Part of a small language model's weights.
Size: 15 layers, width 160, 2 heads of 64, 8.97M parameters.
Architecture: rotary positions, tied embeddings.
MLP neurons of a small language model. Each row is named by its layer, matrix (down: output weights) and neuron, and shows model dimensions 16-111. Each number is 128 + 32 x the weight over its row's rms, rounded and kept within 0 to 255. A neuron's up and down rows have the sign that makes its largest values positive.
A block is one neuron, or neurons of one layer that tend to fire together. After each block is what it responds to, as a language model described it from the Wikipedia text at the highest values.

L6.down103 [ 73 112 126 153 165  89  89 162 121 136 183 124  84  75  87 113  76 138 127 171  72 123 101 150 161 156 124 110 141 133 180  78 105 164  82  85 117  53 151 122 160  98 119 103 121 112 175 107 168 103 142 123 123 126 157 106 142 133  42 103 144 113  92 133 153 181 118 231 117 160 148 172 123 138 146  89 106 165 136  86 195 114 169 140 147 166 113 161 193 147 130 136 156 128  81 155]
L6.down210 [164 167 125 112 100 106  85 116 161 171  95 102 111 114 136 141  88 194 177 175 116 112  75 150  75 132 126 125 124 149 139 140 134 147 126 125 167 196 176 212 125  78 144 109 175  93 121 162  97 129 159 173 134 105 137 136  74 172 118  90 106 162 135  65  97 149 115  95 173 123 103  61 137 200 161  93  98 106 140 143  97 150 134 119 138 153 106 109  83 107 155 151 170 151 162 122]
L6.down226 [146 177 175 126 140 103 108 131  95 126  89 107 114 103 170 114 106 166 149 145 144  55 152 206 127 126 160 117 129  89 168 133 115 171 146  96 203 177 181 138 156 139  60 156 175  90 116 141  85  85 174 148 109 163 174 102 174  82  80 101 157  69 121  94 133 123  98 105  94 152 159 200 152 146 110 125 179 114 138 111  85 145 136 135 112 156 168  67 133 124 130 164 119 112  95 121]
L6.down315 [ 99 124 103  93 151 143  91 112 126 104 148 154 122 181 103 174 149 140 133 156  44  63 121 152 151 166 168 133 186 127  67 136 135 112 125 155 117 135 115 173 146 150  98 116 155  85 113 179 145 157 115 102 125 102 191  74 207  93 140  75 176 135  87 138 121  79  90 156 106 120  86 116 211 121 160 137 147 145 126 119 172 134 176 154 131 111 123 121 113 124 158 183 104 130 156 142]
L6.down450 [ 97  75  70  76  89 151  86 139 108 136 189 169 116  64 179 106  79 124  90 113 164  93 123  65 147 112  90  95  84 126 143 144 146 182 120 153 164 167 128 121  79 106 134  75 122 117 135 154 147 137 124 144 125 143 110  52 111 160 110 154 141  79 183 114 165 191 123 165  91  96 135 136 104 176  86  84 135 187 127 187 134 167 146 174 124 121 106 171 173 115 119 147 176 122 145 137]
L6.down580 [ 93  97  90 118 153 141  88 100 133 132 144 170 183  94 103  86 125 148 119 187 153 113 118 192 129 125  36  95 134 163 121 119 159 211 133 161 113 142 168 140  49 110 135  87 151 113 106 121 163 148 144 150 102 119 148 133 101  89 126 147 118 178 137 123 129 123 153 128 114 129 170 197 138 124 143 179 135 138 124 176  37 144 124 124 117 131 120 140 173 103 149 136 166 144 113 156]
L6.down598 [152  72 113 118 107  96 120 135 137 127 107 180 140 133 141 143 106 184  59 114 107  87 120 170 107 172 132 107 178 127 167 112 152 154 132 168 147 125 122 170 134 114  91 147 197  98 195 162 126 116 142 110 130 101 126 108 105  97 104  89 101 126  57 134  98 177 150 134 104 119 160 125 130  82 193  88 163 151 135  70 163 155 119 187 130 143 176 103 106 165 129 135 157 127  88 183]
L6.down877 [126  81 116 103  64 155  74 163  85 105 144 144 156 115  89 102  96 131 133  94 127 157 124  98 131  62  38 137 170 169 122 201 154  92  99 131 151  95 134 144 133  58  95  71 168 113 155 171 118 118  91 114 129 113  64 156  80 136  80  98 114 115  96 122 154  70 136 106 156 127 161 145 142 162 170  98 116 115 138  97 106 159 103  80 113 138 106  60 133 130 175  92 138 117 145 124]
Description: Clause-joining conjunctions. Coordinating conjunctions and contrast words starting a new clause after a completed one, mostly after a comma: but, and, though, however, that.

L6.down94 [ 66  97 178 118 161 155  29 122 158 128 138 175  99 143 161  99 122  98  92 147  80 154  99 126  93 164  97 124 186 127  74  95 165 101  96 131 140 182 111 106 112 119  95 152 141 120 163 183  91 142 130 124 136 131 163  64 134 122 138 180 116  75 136 183 157  79 154 165 150 163 137 133 152  84 154 108 107 173 124 142 168 106 126 107  89 127  79 122 198 161 115  99 196 210 118 121]
L6.down111 [172 147 156 145 132  83 110 160 130 113 178 127 167 151 246 153 136 103 131  98 127 154 182 172 127 169 159 126 149  83 144 149 127 132 128 114  99 111 139 105  46  66 147  92 174 134 139 168 173  73 120  83 150  83  90 119 163 151 106 114 153 131 126  89 159  50 150 147 161 141 110 127 127  94  86 156 104  95 111 181 132 146 173  79 119  79  87 140 124 125 170 134 152 145  70 158]
L6.down112 [ 87 124 145 127 143 160 153  97 162 141 127 116 155 101 173 123  54 126 117  52 180 124 117 132 154  91 100 128 142 123 133  94 160 149 150  90 144 155 167 141  91 132 135  77 118 134 111 148 108 128 128 102  78 155 146 157 128 123  69 176 132 153 164 143  90 138 140 125 159 146 129 140 145  90 113  56 171 148 172 134 156 109 107 127 157 191 156 131  88 110 147 113 114 148 137 133]
L6.down193 [124 118 158  87 132 120 148 139 131 197 104  86 143 125 142 163 106  95 197 154  90 141 139 143  98 149 127 162 157  80 156  99 162  69 160  94 120 143 131 149  86 123 148  88 153  86 182 148 126 163 119 113 221 102 122 158 144 174 124 165 162 142 178  56 144 180 134 136 154 123 133 213  78 123 111 170 112  56 165  83 119 157 150  96  65 114 144  57 199 133 184 137 143 160 128 134]
L6.down223 [157 148 151 113  90 130  99 170 111 137  82 120 160 135  74 124 114  91 108  96 148 137  90 178 126 141 110 127 159 120 186 162 128 150 116 113  90 165 116 183 117  60 172  82 143 137 184  87 104 224 137 128 135 129 108 101 112 152  78 118 122 109 178 131 161 166  96 166 143 126  93  61 110 132 164 116 184 178 197 167 163 113 112  89 178 107  92 147 134 172 111 124 135 107 107 121]
L6.down334 [146  95 125 181  95 104 136  95 130 114 152 157 145 128 109 186 167 134 121 109 171 132 191 131 130 178 158 131 165 117 138 152  95 119 112 164 157 105 117 179 122 134 171 146 170 207 115 194 138 140  98 163 134  91 101 145  88 126  71  84 144  99 131  81 104  98 130 170 133 124 128 148 155  90 123  94 122 152 173 150 170  98 108 129  92 104 162 109 143  79 164 115 118 122 146  74]
L6.down559 [140 141 127 169  72  71 116 144 149  70 127 139 146 168 130 169 154  89 177 131 155 121 154 174 161 198 156 144 127 129 151 107 101  62 136 157  86  87 138 180  88 130  91 155 126 169 152 161  93 135 128 147 133 152 116 139 104 119 113  74 144 110 101 140 124  50 133 132 147  73 155 100 137 141 176  91  95 113 166  71 118  61 143 143  77 200 142  71 100 106 141 147 121 139 133 107]
L6.down801 [107 127 110 115  91 187 114 140  97 112 139  50 156 148  94 131 102 138 105 115 107 117 113 156 115 148 109  82 144 127 114 110 147 111 117 147 148 164 104 161 200 140 107 182 167 111 140 131 161  93 133 165 154 121 129 130  85 114 100 129 138 107  99 106 185 154 112 127 104 145 168 169 109 123 133 128 157 116  80 166 132  99 115  43  61 142 116 121 104 168 104 122 111 159 187 172]
Description: Noun after "the". Nouns or adjectives right after "the", mostly "final" in sports play (the final round, the final day), also album, same, book; weaker on mid-word pieces (societ-ies, Pant-ograph).

L10.down482 [146 131 101  67 167  93 111 130 132  81 128 109  74 113 117 178 175 162 152  45 123 103  98 134 138 139  10 143 111 152 146 145  77  69 132 140 158 177 140 150 164  54 118 169 100 116 151  86 120 120 161 124 149  69 136 163 118 115 131 193  94 174 104 119 103  70 144 132 184 116 170 185 161 130 123 149 108 126  70 117 195 100 104 134 123 107 148 145 135 164 132  86 146 132 170 165]
L10.down877 [151 114 163 101 187 107 139 122 103  85 146 118 120 126 102 164 118 132 137  62 133 134 111 176  89 105  96 130 127 163 131 141 165 134 192 167 127 137 167  75 108 182 145 131 155 103 133  95  92 167 127 112 188  77 121 155 103 130 151 134 149 118 151 169  68 158 102 129 166 124 140 158 121 139  80 142 121 137 147 111 115 140 157  91 134 132 158  89 109 140 108 103 135 174 137 126]
Description: Re-mentioned subject ending. Last token of a subject noun or surname that refers back to an entity already named, just before its verb: "the station", "the school", "Kennedy", "the duo".

L10.down403 [137 104 162 121 142 166  78 123  67 179 123 128  59  73 161 111  72 106 161 201 168 126 150 168 169 131  17 170  99 102 161 139 189 156 117 149  79 128 149 125 187  70 139 135 160  59 139  86 124 135 147 154 138 140  99  87 140  87 137 183 127  40 108 139 136 105  62 152 106 112 118 168 171 133 169 139 144 166 106 136 114 129 176 168 142 147 105 119 125 143 122 205 103 162  96 148]
L10.down551 [212 129 124 110 136  84 168 172  99 171 122 128 100  97 107  84 130 165 136 156 167 135 142 195 134 108 137 114 141 191 177 141 107 185 138 142 118 124 155  95 115 106 124 183 192  64 113 140  77 129 153 118 115  83 165 129  81  84  89 166  99 109 114  95 112 143  77 141  88 111 202 150 115 133 109 133 160 159  83  68  91  91 117 140 156  58  83 128  83 144 172 137  99 138 149 137]
Description: Clause-linking conjunctions. Subordinating and linking words that open a new clause mid-sentence, mainly that after so, argued, concluded, plus where, however, but, because.

L9.down390 [121 107 142 189 162 182  87 145  74 196 141 126 115 150 169 102 113 137 143  94 117 136  65  93 153 147 107 179 120  64 163 144 139 113 111 128 156 163  95  89 125  92 136 113 177 115 162 101 176 133 179  50 175 104  68 101 114 161 143 127 171 138 154  76 100 162 159 114  98 133 113 137  98  98 152 142 128 179 131 153 135 208 101 121  96 174  91 162 171 132 195 111 121 124 109 124]
L9.down601 [ 87 165 176 131 149 114 116 175 144 154 160  71 153 125 152 154  96 115 133 137 144 131  96  97 140  90  88  87 177 152 161 113 142 174  98 111  97 139 111 140 113 117 115  90 190  87 132 138 111 105 163  84 122 124 141 135 102 164  77 107 137 118 151 130 104  90 145 110 125 181 160 130  87 137 106  50 131 219 170 131 170 174 177 121  90 110 110 186 119 130 115 106 127 105 191 118]
L9.down719 [ 64  97  75  72 133 181 117 124 179 180  93 123  69 113 150  83  83 165 119 124 132 124 136 189  68 141 129  71 156 179 158 111 149 118 112 139 137 119 114 148 143 111 120 126 158 127  73 152  85 133 151 182 163  37 128 120 160 145 140 114 209 110 126  92 132  73 191 133 146 157 182  88 105 134 129 117 102 106 150 119  84 134 161 112 110 142  88 183 137  96 165 109 167 114 144 112]
L9.down823 [145 149 172 145 155 198 119 115 141 136 125 139 100 105 131  75 117 123 103 181 132 160 171 113 159 135 151  78 136 139  75 110 104 122 133 112 144 138 108 107 130 165 129 150  96 151 131 136 156 142 163 113  67 115 106 185  90 117  84 119 212 139  90  94  75 143 152 128 126 141 128  36  54 124  56 124 112 106 128 120 105 154 140 155 109 103 112 135 145  86 157 149 123 149  78 127]
Description: Noun before a named appositive. Last token of a category noun, or the comma after it, just before a proper name or title follows: album, movie, label, wife, sister.

L9.down114 [104  67 180 153 118 143 110 119 199 153 130 101 169  91 181 121  90  98 124 216 176 112 126 181 104 181 138 118 142 157 139  81 163 168 103 139 144 155  90 153 164 121 138 111 149 125 203 138 151 172 111 119 134 157 147  86 150 108 131 131 143 138 111 102 130 177 122 134 133 102  55 125 141  91 147 124 150 153 207 116 103 142 131 119 125  97 146  74  84 190 154 121 130 142 106 109]
L9.down402 [145 194 166  64 116  89  89 125 144 136  99  72 165  95 148 131 175 154 129 215 133  87 106  59 109 167  80 123 157 105 122 185 104 115 124 117 118 166 147 134 187 139 172 150 132  81 119  98 104 109 109 145 155  52 133 131 131 124 109 134 169  83  96 142  91  49 223 114 145 159 123 138 155 148 179  98 100 143 126 114 120 208 140  88  72 125 102 143 115 140 118 179 117  81 156  93]
L9.down807 [ 76 117 166 116  87 115 173 122 154 110 108 175  95 181 106 113 151  91  87 164  99 110 137 180  35 122 117  87 128 103 117  80 127 179  79 108 111  87 113 141 132 146  94 119  65 144 148  88 122 136 106  83 143 141 114 155 153 121 136  85 133 125 102 109 109  48 169 108 134 158 194 158 142 152 154 109 106 130 139 138 123 159 165 139 191 150 104 150 165 162 125 148 187 161 143 131]
L9.down922 [111 151  83 106 163 148 124 125 175  52 131 166 118 166 171 157 101 174 152 174 165 167 105 169 131 143 119 130 178 135 150 167 166 144 164 130 153  55  91 148  65  33 125 111 144 105 149 140 157 119 106 157 170 105 167 118 119 110 106 121 127 157 136 124 131 100 142 140 119 148 105 133 196  92  79 132 114 106 126 185 135 121  96 150  91 117 189  99 136 150 127  90 155 153 130  60]
Description: Clause-opening subject pronouns. Subject pronouns and contrast words at the start of a new sentence or clause, especially He after a biography's first line; also However, but, though.